MLP neurons of a small language model. Each row is named by its layer, matrix (up: input weights) and neuron, and shows model dimensions 16-111. Each number is 128 + 24 x the weight over its row's rms, rounded and kept within 0 to 255.
Before each neuron's rows, "fires in" lists the words (lower case) most often at its 100 highest values on Wikipedia text that the model never trained on.

fires in: "between", "both"
L6.up23 [173 107 156 111 140 135 125 116 124 159 130 169 144 131 105 144 132 107 120 101 121 147 119 108  90 134 117 117 115 131 114  97 112 123 156 145 153 137 105 130 109  96 186 117 139  82 174 127 148 156 146 128 123  79 140 110 125  94 137 155 125  97 110 155 140 103 131  97 109 125 137 167 135 153 136 130 140 139 110 128 126 125 135 115  97  81 141 135 197 153 117 121 109  94 145  84]

fires in: "on", "as", "by", "delhi"
L2.up435 [ 99 100 106 146 126 130  77 111 119 134  94 109 123 112 121 149 169 143  92 122 102 160 137 153 124 142 155 113 140 151 134 163 132 126 138  84 157 117 114 104 169  75 149  74 140 145 145 156 139 137 170 133 133 113 137 110 161 115 127 186 129 161 130 121 167 130 104  93  78  94 182 166 126 141 116 140 165 114 139 111 138  89 100 104 154 112 125 138 106 133 114 131 140  95 133 170]

fires in: "all", "allaire", "allmusic"
L11.up989 [139 143 150 144 139 125 121  64 107 165  85 104 151 143 153 112 179 131 142 104 126 149  90 129 148 167 161 113 187 135 155 120 109 175 121  76 158 117 113  97 145  96 103 136 119 130 160 141 154 177 117 102 161 126 110 107 163 133 147 167 156 134 149 171 125 157 102 111 131 144 120 152 133 177 119 144 167 148 151 111 152 138 116 155 149 137 139 152 144 134 147 111 134 107 103  75]

fires in: "to", "with", "for", "of", "and"
L3.up219 [149 143 160 122 113 115 147 132 138 156 126 155 157 141 104 104 129 109 127 119  99 157 100 113 136 139 135 126 143 121 135 131 105 155 111 120 108 113 155 141 149 129 157 138 101  95 152 109 151 119 163 143 176 116 163 163 171  59 146 166 138  96 127 163 127 103 112 116 131 155  83 129 150 140 123  98 128 125 150  90 129 120 122  87 169 116 150 178 191 130 123 103 134 110 124 113]

fires in: "mi", "times", "cm", "density"
L3.up220 [144 140 152 128 153 124 115 131 116 152 148 140 103 157  72 107 139 158  99 101 107 159 118 112 164 106 152 126 144 124 132 142 129 109 125 133  86  69 136 109 164  94 126 105 151 118 143 161 121 127 130 110 144 123 155 125 136 105 141 142 154 137 100 140  99  72 112 115 130 129 119 127 115 143 149 123 158 132 126  81 137 147 105 140 156 130 174 149 119  77 118  96 148 126 164 170]

fires in: "the", "of", "civil"
L5.up18 [120 141 167 119  99 153 140 109 148 151  83 141 161 120  80 131 140 143 148 140  91 143 126  93  86 127 152  93 125 148 115 176 109 143 112 138 155 115 165 122 122 133 157 139 109 132 126 138 150 136 154 150 154 119 132 157 185 108 123 180 124 115 166 129 149 150  98 124 107  68 141 125 141 123 176  93 115 134 141 147 127 102 135 136 118  86 128 111 161 157 113 110  93  93 146 142]

fires in: "at", "in", "on", "to", "by"
L2.up915 [120 186 135 135 146 172 167  90 120 127 122 146 146 158  88 107 148 128 132 143 137 145  96 139  82 111 128 127 154 130 103 157 121 184 131 102 121 116 145 129 115  88 180 154 141  95 172 144 171 112 121 114 148 131 116 118 148 129 141 161 164 109 156 158 138 100 132 123 120 180 138 102  97 111 136 122 130 153 149 137 160 127 147 141 155  98  95 122 134 157 123 149 119 122  93 109]

fires in: "for", "and", "of", "to", "on"
L19.up415 [148 176 137 150 141 120 163 156 103 140 116 108 126 128 124 143 151 149 134 147 103 147 112 158 107 116 107 130 104 126 175 141 136 160 161 135 115 103 153 104  82 124 182 154 131  97 148 119 152 154 118 122 118 107 157 128 132 105  95 120 142 111 154  91 115  77 133 108 140  92 161  83  96 131 135  78 113 147 130 105 147  85  88 145 138 129 152 108 199 131 127 137 125 138  90  92]

fires in: "of", "all", "damallsvenskan"
L6.up278 [147 136 166 104 127 162  85 108 122 142 130 157 141 105 141 110 166 118 177 127 125 136 123 114 125 158 149 103 155 119 106 106 101 148 119 117 136 110 155 127 127 126 122 135 146 112 128 158 137 120 147 119 194 130 154 146 140 124 142 177 166 124 120 170 132 120 134  88 174 149 155 175 114 142 140 115 132 118 183 105 173  87 125 131 155 114 174 148 189  90 122 144 114 115 114 139]

fires in: "about", "according", "to", "succeeded", "a", "almost"
L3.up323 [131 152 162 130 160 142 131 109 149 131 112 122 178 158 146 181 118 125 131 119  76 156  90 125 116 147 153 114 119 112 120 146 143 146 154 103 139  71 120 100 155 141 164  90  96 143 129 158 110 166 131 127 151 136 132 164 153 112 142 153 140 146 112 138 138  92  89 108  89  88 140 126 124 113 104 127 125 119  91  94 126 143  74 113 136 162 106 151 111 114 141 106 102  91 109 111]

fires in: "league", "cup", "cultural", "appearances"
L2.up22 [163 166 142 131 167 143 138 122 150 141 121  98 126 159  90 142 127 169 116 112 102 146 116 144 131 120 155 139 179 133 142 124 124 141 157  93 117 119 151 128 117  70 164 123 126 124 130  94 121 130 131 107 130 122  71 135 127  68 130 176 149 173 123 159 120  90 126 140 128 155 172 127  90 131  99 119 174 174 131 138 182 132 114 141 176 113 115 124 124 103 132 108 110 130 134 127]

fires in: "have", "most", "such", "previously", "originally", "president"
L11.up254 [138 100  88 167 160 149 122  88 110 157  84 127 110 141 101 140 156 133  52 130 114 163 140 127 113 108 191 111 126 134 152 115 127 158 137 123 142 127 130 166 123 107 152 121 139 102 158  90 100 139 164 112 161 164 158 116 165 118 117  98 198  99 127 163 113  98  57 104  90 136 109 152 148 122 109  76 132 160  89  98 113 127 161 127 164 138 137 122 117 123 106 150 110  75 161 158]

fires in: "all", "both", "part"
L11.up688 [197 143 109 114 152 137  93  97 109 188 122 121 165 129 111 112 175 123 118 140 130 146 123 104 115 137 129 119 184 141 130 132  99 130 146 140 158 150 132 152  99 114 138 121  88  99 146 128 152 145 147 108 156 125 177 109 142  95 117 163 138 147 129 168 141 124 123 123 103 152 123 213 106 172 102 146 140 154 116 129 141 104 173 160 128 116 133 115 192 143  96 147 103  95 146 133]

fires in: "had", "joined", "was", "began", "and", "to"
L11.up317 [112 146  90 137 129 120 132  77 110 132 119 133 182 145  76 176 110 161 159 118 109 165 135  91 139 112 155  94 117 120 177 149 123 138 124  94 131 122 133 123  99 133 126 153 127 126 128 137 177 150 112 139 118 119 119 138 209 127 124 154 165 115 113 104 114 148 100 129  99  51 106 122 141 138 125 134 152 119 130 122 179 133 100 134 131 132 175 120 137 145 146  99 122 104 106  74]

fires in: "years", "life", "death", "shortly", "time", "out"
L2.up773 [175  90 157 135 151 114 147 116 135 124 111 102 148 132 151 175 125 136  99 147 114 146  81 133 102 134 151 123 150 114 142 117 109 165 155 133 138 148 130 153 135  93 144 101 146 138 154 128  99 108 150  99 138 122 123 138 136 107 142 170 114 122 127 119 148  96 107 127 157 142 149 158 127 108 119 100 158 156 137 137 138 128 121 138 127 145 148 140  78  87 100 147 113  53 151 127]

fires in: "also", "jr", "professional", "president", "originally", "vice"
L6.up544 [145  84 120 142 144 126 136 126 112 136 109 125 181 124 135 157 153 121 102 107 106 144 112  97 133 129 100 137 146  84 156 137 102 134 120  99 137 107 115 175 119 111 152 146 124  88 171  68 116 119 127  92 160  74 142 161 140 107 104 138 117 111 143 139 183 119 104  57 102 135 135 155 133 137 162  98 157 131  87 114  99 114 142 111 127 119 140 122 140 149 106 137 110  74 128 112]

fires in: "to", "tunnels", "by"
L3.up827 [125  95 163 114 118 127 159 138 145 114 111 147 154 144 123 156  96 146 123 129 109 134 133 143 140 122 105 128 134  90 145  94 133 172 159 148 141 104 111 155 117 158 144 145 122  77 124 130 163 106 129 130 134 127 153 129 157  82 118 105 174 111 154 135 122 106  96  95 105 133 100 115 138 133 133  92 106 146 121 131 152 117 140 122 147 147 145 171 160 119 149  80 138  91 159  94]

fires in: "he", "not", "to", "longer"
L5.up1010 [141  75 116 158 138 111 120  92 126 134 116  86 132 167 134 174 147 138 113 100 112 186 103 117 142 126 131 123 117 100 197  89 137 146 187 122 103 113 112 151 121 138 146 146 130 123 153  98 117 159 122 126 132 147 141 119 139 123 102 137 129 137 144  99 167 166 134 111  99 110  94 135 129 121 100 101 119 131 123 103 143 136 158 115 109 116 116 130 102  92  88 110  91  86 113 122]

fires in: "year", "years"
L6.up1011 [113  57 149 124 141 125 119  85 105 108 122  81 158 122 150 156 132 145  88 151 107 125 108 147 144 124 103 133 138  77 145  92 132 144 127 146 140 128 145 145 133 141 152 122 126 103 135 112 112 114 184 146 124 120  76 115 141 110 150 154 116 103 145 107 178 107 116 105 127 115 149 144 117 138 159  95 156 178 148 119 150  92 116 115 145 111 169 114 108 136 177 121 151  97 120 110]

fires in: "to", "had", "due", "would", "over", "can"
L12.up870 [142 135 113 153 145 109 151 101 120  87 116 142 106 140  81 174 142 140 111 119 150 180 119 126  95 113 108 122 117 113 143 166 112 158 132  99 122 123 188 139 125 177 155 143 127 130 135 153 149 154 157 121 122 123 148 104 127 125 136 158 144 118 135 102 150 151 118 117 114 124  96 144 133 175 123  98 111 124  91 139 130 112 133 130 144 144 136 139 126 158 113  94 119  97  94  94]

fires in: "and", "to"
L12.up710 [173 108 165 128 110 134 134 140 122 108 128 155  90 104  95 192 131 121  99 164 107 136  85 155 120 110 145 130 128 129 144 152 115 201 151 153 125 109 144 141 121 104 175 114 129 122 148 106 115 112  91 141 139 111 145 114 167  81 124 139 152  76 136 106 129 121 103 129 136 127 139 154 179 134 121  95 122 167 108 113 148 131 130 130 146 106 106 106 135 146 109 126 130 110 142  87]

fires in: "served", "general", "serves", "number", "clade", "serve"
L5.up656 [175 141 207  93 156 119 113 127 139 149 104 174 117 157  94 124 177 122 100 107  98 145  99 118 109 172 134 144 173 125 159 152 111 110 156 111 158 105 116 113 134  71 131 114 113 119 137 122 136 133 142 112 137 106 193 159 122 112  90 121  97 103  92 159 153 101 136 172 138 137 105 157 123 114 105 124 140 162  92 131 126 130 125 122 141 146 119 164 120 156 161 144 112  92 147 154]

fires in: "to", "as", "on"
L6.up7 [140 137 114 130 110 133 124  86  85 159 101 139 166 142  84 173 153 144 130 118 113 186 109 105 152 148 166 126 120 128 137 140  97 143 129 110 129 120 171  90 108  85 148 173 124 133 147 122 148 131 135 121 147 101 152 154 190 112 128 150 148 106 136 104 130 122 134 126 118  94 119 129 100 146 151  86 109 110 114 111 125 127 140 120 115 139 109 123 152 105 100 103 117 108  93 104]

fires in: "at", "succeeded"
L6.up14 [146 187 128  93 137 127 131 119 143 112 125 136 124 152 110 126 122 112 130 147 136 145  53 158 140  95 127 135 140 138  87 146 109 138 109 113 125  97 139 112 114 111 143 121 122 129 117 143 135 139 119 113 147  73 136 121 137 113 152 166 166 119 111 125 119 125 144 142 128 132 127 122 113 117 112 119 123 122 117 152 133 149 118  92 122 144 120 133 118 103 176  83 138 124 109 114]

fires in: "to", "we", "not"
L3.up965 [129 106 150 145 156 116 124 111 123 151 126  74 137 157 110 156 113 150 122 101 116 160  64 138 116 143 112 126 136 108 144 125  99 174 128 116 133 105 104 129 102 128 172 106 123 116 169 124 125 137 113 114 151 128 109 174 158  84 138 144 123 110 144 111 135 132 135 126  72 107 114 120 118 104 132  91 154 136  87 124 136 108 149 119 156 125 132 163 105 137  99 104  54  81 142 126]

fires in: "just", "then", "soon", "again", "immediately", "shortly"
L11.up1020 [117  92 163 144 141  78 143 143 106 127 107 104 127 107 146 127 140 129  88 131  86 132 163 128 136 108 157 109 113  99 163 114 111 150 167 136 104 117  85 162 127 133 147 150 157  79 130  91 108 115 142 119 115 123 154 158 129  67 136 121 153 141 129 134 148 140  89 141 109 140 129 108 160 182 141 119 134 144 134 150 150  88 147 121 140 124 109 138 108 162 133 158 150  96 150 138]

fires in: "to", "not", "could", "may", "would", "possibility"
L3.up305 [121 112 150 136 147 168 134 113  95 107  78 164 138 144 117 137 143 166 110 123  85 185 126 110 146 132 151 100 145  95 124 149  96 161 182 122 129  76 122 112 147 117 144 111 159 179 176 145 152  99 157 130 130 110 126 160 151 134 102 128  93 108 132 132 129 119  95 104 111 131 132 110 132 131 137 107 122 118 130  83 121 130  88 124 117 159 139 139 128 153  84 153  73  85  99 142]

fires in: "during", "label", "release", "diagnosed"
L3.up1007 [154 155 118 108 168 115 136 113 120 141 119 144 157 180 127 123 132 131 119 115  92 181  70 122 123 177 124 124 209 131 102 185 166 126 185 116 103  99 148 118  84 104 186 110  75 113 147 140 124 132 120 108 123 102 112 142 132 135 117 120 177 128 117 155 130 102 115  82  69 130 130 178 132 131 144 130 141 165 111 151 113 149 130 117 129 129 170 150 149 106 132 139 105 101 156 144]

fires in: "in", "for", "while"
L12.up39 [135 122 124 131 109  96 144 128 107 149 127 153 159 165  89 104 182 136  90 118 119 160 109 134 104 157 146 114 141 168  92 159 112 119 156 122 102 136 150 117  82 121 171 103 119 143 137 135 157 103 119 126 172  88 126 112 141 162 136 131 139  90 134 114 102 123 161 158 130 122 112 150 111 115 188 133 144 129 136 109 114 119  99 102 103  90 134 135 160 139 127 128 131 106 155 118]

fires in: "general", "of", "known", "president"
L2.up801 [133 104 183 132 128 132 115 111  98 178 107 148 147 118 105 213 139 104 126  98 129 176 110 129  97 117 157 134 126 129 129 179  91 153 136 118 101 119 123 140 116 112 147 116  85 100 149 103 155 170 133 136 142  90 140 123 155 138 100 148 137 140  96 126 127  94 131 152 126 144 144 118 114 190 128 119 114 120  81 111 136  90 138 140 143 118 100  99 125 140 124 144  80 115 178 107]

fires in: "to", "a", "at"
L2.up196 [119  81 149 118 158 159 146  80 141 121  88 153 146 159 103 162 111 132 141 143 114 171 112 119 113 148 133 115 135  94 151  87 120 162  82 105 183 101 122 135 137 112 134 155 139 120 133 107 189 139 136 138 128 121 106 139 174 104 132 146 192 139 145 139 151 113 148 113  95 106 140 120 116  98 138  59 148 177 144  87 139 160 123 148 170 129 130 145 141 110 159 103 142 116 126 125]

fires in: "by", "saint", "delhi"
L6.up269 [110 108 133 115 128 119 116  99 110 112  96  99 147 119 125 152 163 149 127  89 117 149 133  94  96 115 152 103 123 124 112 142 158 144 129  69 187 135 121 119 122  97 144 178 109 143 119 116 160 138 205 114 135  98 112 118 158 135 117 131 143 153 131  85 170 143 148  84 145  95 148 119 105  97 138 109 151 120 113 134 118 120  73 118 123 128 141 141 168 150 147 109 148 125 123 107]

fires in: "of", "propaganda", "in", "at", "organised"
L6.up867 [149 150 141 127 141 139  99 131 128 171 126 134 145 193 111 117 144 141 135 103 106 147  86 156 156 145 142 139 166 126 129 130  84 122 105 101 101 120 167 125 154 127 157 130  91  78 137 113 113 133 132 109 119  74 133 136 136  92 142 136 172 123  89 155 138  95 154 136  79 157 165 198  93 163 157 124 117 120 115 151 113 105 129 135 159 128  90 136 119  91 125 125 102 118 153 146]

fires in: "of", "norfolk", "world", "faculty", "vladimirescu", "international"
L5.up250 [145 127 134 146 124 107 157 107 136  78 121 104 145 136 102 111 129 168 111 161 112 126 102 175 122 152 103  91 123 116 139 156 121 150 127 131 129 122 162 155 142 141 178 172 131 147 188 108 130  91 140 121 136 115 141 122 170  94 119 171 140  67 163  91 140 127 139  96 138 129 104 126 114 128 200 107 156 130 138 134 137 117 151 127 129  57 161 170 115 108 108 110 127 132 112  96]

fires in: "time", "year", "years", "up", "there"
L6.up423 [108 113 163 127 172 143 182 108 147 145 110 114 129 158 134 183 133 155  80 121 118 136 146 191 114 122 110 119 140 108 164 123 147 149 132 132 132 123 113 148 153 119 144 135 110 155 141  90 128 105 149 126 110 166  92 120 131  88 153 102 150 133 102 131 106 105  95 124 137 172 154 115 120 137 127 144 156 169 141 122 138 127 113 102 144 129 118 110  87 103  91  84 123  95 157 114]

fires in: "a", "second", "two", "third", "out", "three"
L2.up705 [132 153 127 131 132 110  84 134 118 111 117 114 140  87 150 129  79 101 140 140  80 141 156 132 141  83 143  66 138 138 103 139 127 135 143  91  93 117 101 150 122 164 124 151 101  90 113  65 151 156 177 133 135 131 145 137 146  61 137 159 134 138 113 126 112 135  78 145 151 154 148 169 132 141  97  84 125 133 151 126 144 122 120 139  98 102 111 148  92 124 158 122 161  96 151 178]

fires in: "world", "of", "civil", "medal", "victims", "infantry"
L3.up872 [138 112 149 143 132 138 155 113 136 136  97 117 149 128  85 108 139 133 158 139 111 132 113 141 113 160 103  89 142 121 160 151 123 155 149  90 154 134 158 156 133 107 161 155 117 138 150  97 142 135 122 118 137 102  88 118 149 111 142 156 162 112 159 116 141 119 135 113  99 156 175 158  87 115 154  72 162 172 142 158 155 127  98 169 134  75 133 153 136 128  88 121  87 132 147 126]

fires in: "following", "during", "label", "release"
L5.up244 [163 154 124 101 141 128  87 126 133 110 120 157 121 148 152 102 150 121 127 117 101 152 113 119 108 145 140 136 183 119 101 134 132 120 165 115 153 125 131 152  91 176 168 155 118 133 152 140 135 173 108 118 162 108 173 114 141 152 155 110 177  98  85 167 127 108 124  72 119 136 160 151 135 118 122 137 164 144 123 148 122 104  76 149 153 109 147 148 169 137 157 104 111 122 174 142]

fires in: "during", "after", "national", "while", "magnetic", "for"
L3.up284 [153 171 158 149 114 102 175 100  92 139 100 135 119  97  87 120 137 139 145 137 103 159 122 151 126 150 151  82 134 167 122 161 140 150 147 129 132  99 148 112 106 134 147 125 119  92 147 101 174 154 162 109 132 101 159 133 164 122 152 190 136  93 135 111 114 103 150 164 110 136 125 138 126 116 172 134 139 123  77 125 118  72 119 105 130 114 153 185 120 146  93 133 146 107 152 146]

fires in: "for", "every", "of", "first", "than"
L3.up1017 [133 126 157 106 115 130 144 102 154 133  90 156 122 120 115 134 153 120 102 122  93 160 117 114 101 142 160 148 136 124 123 125 136 155 138 136 149 137 173 128 114 115 153 115  83 150 137 133 132 155 194 157 127 119 144 143 147 118 142 181 121  96 112 139 119 123  80 160 104 130 128 153 145 114 150 131 156 151 132 132 134  95 100 111 153 121 170 154 133 125 148  84 104  90 138 162]

fires in: "served", "serving", "serves", "preceded", "succeeded", "serve"
L3.up354 [150 122 149 108 147 145 116  86 139 115  96 116 149 132 125 122 148 140 118 140 135 148 121 111  89 151 120 112 156 119 115 149 105 126 109 143 185 113  92 107 148 104 121  81  61 111 115 103 125 135 169  88 121  78 122 106 129 113 121 121 130  89  97 144 156 113 130 163 116 135 163 140 118 137 123 117 129 145 136 152 139 109  94 151 143 154 104 117 116 143 175 145 175 106 137 111]

fires in: "years", "days", "date", "life", "months", "centuries"
L6.up379 [136  75 122 143 146 128 167  92 135 165  89  74 119 112 112 127 117 154  96 128 122 180 104 100 144 132 102 115 184  95 164 130  96 150 104 138 133 122 157 138 115  75 127 138 136 156 124 108 137  79 138 116 116 128 112 120 134 139 145 112 116  86 137 171 134 107  63 129 132 138 126 103 143 138 110  94 180 178 152 127 160 143 124 131 147 112 156 112 140  98 109 117 165 106 138 124]

fires in: "both", "early", "between", "two", "late", "several"
L3.up634 [139  86 140 154 114 114 109 105 117 125  92  99 122 141 127 159 155 102 124 115 136 161 152 130  87 153 128 123 115 118 176 137 112 164 127 142 133 162 148 149 183 122 140 130  76  85 166 100 160 142 150 129 142 141 148 116 153 103 125 168 174 142 134 147 169 119 132 126  78 147 124 165 107 160 138  93 162 161 149 114 158  90 161 140 112  90 123 112 138 156  86 135 113 118 155 153]

fires in: "to", "before", "eventually", "would"
L3.up757 [149 111 142 131 129 131 188 131 143 122 119 125 142 144 126 119 116 137 134 147  92 151  98 148 126 109  91 102 112  74 149 143 148 142 138 124 133 126 171 151 133 140 170 150 134  81 174 129 153 104 149 127 135 127 114 139 187 118 156 170 129 106 131 100 164 110 133 147 121 107 113 112 118 105 166  77  94 151 115 133 131 133 126 118 143 117 151 171 124 144 127 118 116  89 120  69]

fires in: "to", "from", "is", "the"
L3.up474 [109 133 173 143 153 123 156 128 142 139 106 128 131 127  89 181 121 123 126 119  83 126 135 108 120 147 140 106 141 122 123 119 145 126 144 111 155 109 133 111 166 131 146 124 104 129 122 163 150 166 159 135 114  74 101  94 142 145 165  94 153 147  97 110 138 146  93 148 134 111 135 142 132 114 129 108 153 143 119 122 116 123  80 116 138 130 118 159 135 128 126  97 123 117 106 125]

fires in: "of", "to", "expedition", "with"
L3.up731 [126 141 127 103 112 113 153  73 113 126  98 153 136 157 120 151 112 148 113 133 127 164 103 152  99 164 125 101 160 128 156 120 120 177 130 122 153 103 111 122 138 136 189 145  83  85 142  50 162 117 155 128 134 128 150 159 164 107  91 124 147 110 153 127 119  78 109 107  99 138 108 143 116 169 132  97 118 138 114  95 133 108 148 132 149 129 144 146 148 156  98 145 113  96 137  97]

fires in: "to", "from", "would", "at"
L11.up111 [144 125 112 126 138 150 152 103 180 131  98 125 144 175  60 141 155 123 133 103 101 115 129  86 181 122 135 103 132 120 150 141 110 114 133 103 140  91 181  96 134 115 123 159 133 114 119 170 109 127 173 128  74  88 152 129 149 146 133 138 150 115 118 118 150 147 117 123 137  78 125 126  97 166 140 126 140 161 154 127 123 110 104 124  77 135 115 162 162 148 170 134 125  96 108 122]

fires in: "to", "would", "a", "will", "must"
L3.up605 [109  85 140 163 132 157 134  74 155 144  74 148 152 134 137 132 138 132 133 108 138 182 127 100 136 143 146  91 154 137 178 121 151 169 180 106 162 100 102 124 113 146 138 142 151 118 131 117 178 102 152 139 153 135 137 161 165 133 101 148 129 153 160 158 147 139  94  93 123 133 136 122 127 122 130 114 143 137 143 102 144 131  86 124 134 126 121 140 184 160  99 115  89 101 101 132]

fires in: "at", "over", "on", "won", "acquired"
L5.up552 [148 156 134  86 121 146 127  89 126 156 117 145 112 165 111 136 143 125 116 128 138 156 126 142 137 155 156 126 156 151  88 177  97 132 121  86 127 111 159 134 176  91 132 137 119 152 137 129 153 115 164 128 105 126 123 123 143 112 153 162 193 149 112 124 129 108 110 126  97 142 165 152 113 116 132 105 157 118 162 110 133 101 155 151 136 120 136 141 136  96 179 145 125 127  89 132]

fires in: "al", "alva", "all", "alouettes", "black"
L11.up227 [130 136 157 143 170 130  96 108 110 138 111 142 141 108 120  93 169 143 147 141 135 141  96  96 107 136 172 104 135 126 124 157 102 167 128  92 146 126 154 125 134 129 142 142 102 144 131 141 160 156 143 118 174 102 112  94 125 121 163 172 153 155 153 149 160 130 108 119 113 109 160 121 103 112 119 137 173 144 149  92 141 122 145 152 101  80 123 159 171 133 119 144 136 120  91 139]

fires in: "in", "of", "the", "for", "united"
L3.up839 [124  87 138 127 127 138 130 107 143 104  75 159 146 160  91 118 140 152 105 138  81 189 123 125  92 124 138 125 161 114 124 155 120 160 129 107 135 132 161 131 108 128 206 148 112  93 165 118 127 152 151 122 130  95 107 129 166 118 142 165 120 117 149 139 190 114 137  85 104 103 173 157 111 128 146 113 154 159 143 123 141  96 119 119 169  56 117 124 128 126 115 124 110  84 133 114]

fires in: "some", "any", "of", "all", "no"
L6.up945 [163 125 170 137 186 164 103  96 132 148 125 104 171 172 119  98 191 112 111  88 106 170 110 120 108 153 130 139 152  93 108 118 123 181 163 136 137 136 137 133 115 113 165 152  81 135 189 166 136 142 135 110 211 138 129 170 157 143 152 162 124 116 143 127 145 124 121  88 113 143 132 159  83 107 111 106 149 147 113  77 118 121 129 150  97 100  90 130 169 100 115 134  87  97 119 120]

fires in: "they", "to", "may", "we", "there", "can"
L3.up648 [125  92 144 162 141 120 136 135 142 130 109 140 134  93 102 147 141 145  95 109  86 159 144 135 134 128 128 100 136  92 127 109 143 139 157 130 154  83 119 140 143 153 137 149 159 152 161 155 147  99 132 122 145 104  69 121 154 145 117 127  81 102 122 114  83 124 109  77 146 100 112 102 132 103 143 101 120 116  93 119 133 143  58 105 132 135 131 144 149 138  45 103 120 105 133  89]

fires in: "to", "could", "would", "did"
L12.up141 [131 118 100 151 157 142 190  76 137 141  89 167 188 149 104 139 153 173  93 123 112 145  66 105 157 145 120  89 165 125 159 120 161 150 162 143 123 130 157 103 103 190 186 116 133 130 123 146 144  81 146 133 107 117 157 132 126 134 144 163 147 103 140  87 149  91 106 103 111  94 117  82 130 100 165 118 175 115 108 140 110 172 122  93  78 115  97 169 184 137 119  80 117  73 117 108]

fires in: "both", "each", "throughout", "between", "territories"
L5.up651 [164 110 143 139 137 126 110 108 103 117 117 104 116 181 134 151 157 126 120 126 136 147 126 121 138 154 129 125 139 117 148 111  97 133 167 136 128 154 111  99 130 130 160  91 175  98 182 138 113 127 128 116 156 146 146  89 140 111 136 167 170 126 114 139 128 110 130  96 102 128 139 178 139 173 159 124 175 127 137 103 142 106 119 109 107 115 127 151 126  87  75 109  90 100 130 143]

fires in: "from", "by", "hcy", "h", "kyle", "hun"
L3.up123 [115 130 149 123 141 133 162 108 124  93 120 138 142 131  65 170 106 120 143 126 126 119 140 168 133 125 110  95 117 122 157 108 152 150 128 127 124 111 108 170 132 139 148 149  89 110 136 112 164 145 153 117 127 116 110  99 155 135 108 134 188  65 114 122 139  89 131 120 132 117 116 119 133 123 167 100 174 155 116 135 148 113 140 116 136  99 144 169 134 166 158  96 113 114 172 118]

fires in: "well", "shortly", "soon", "opportunity"
L3.up174 [152  76 167 116 171 132 165 115 147 128  88  62 151 115 142 166 135 150  85 133 100 131 127 131 133 120 149  84 152  65 155  92 137 142 162 148 154 108 146 137 149 160 146 136 119 147 112 107 114 152 178 111 148 130 130 132 147 142 158 128 155 150 130 113 160  96  96 126 143  87 127 130 138  96 154  81 136 168 119 110 122 113  86 128  88 153 155 129 118  90 131 109 120  68 170 148]

fires in: "the", "school", "in", "this"
L11.up147 [173 158 106 135 140 157 142 136 150 135 117 124 106  94 151 131 149  88 107 102 129 171 140 166 127  95 163 141 130  93 170 184 111 155 188 103 106  99 129 125  80 146 171 151 125 114 161 108 128 137 125 117 156 113 151 101 134 104 138 136 152 101 109 145 153 102 110 174 103  93 134 143 127 140 123  88 149 160 130 122 149  91 142 154 104 124 131 167 121 140  95  97 110 108 106 105]

fires in: "while", "for", "spent", "big"
L15.up186 [153 166 154 111 126  70 147 128  79 113 132 141 176 179  80 111 185 131 105 146  98 158  93 141 134 171 125 117 142 168 114 156 142 178 147 147 123 151 144 129  83 114 151 111 116 135 152 147 148 123 124 117 128  99 171 111 132 121 124 175 174  90 143 161  85 118 111 163 133 128 118 157 126 147 140 100 123 121 141 123 109 156 137 111 122 106 120 171 118 110 151 128 161 111 105 109]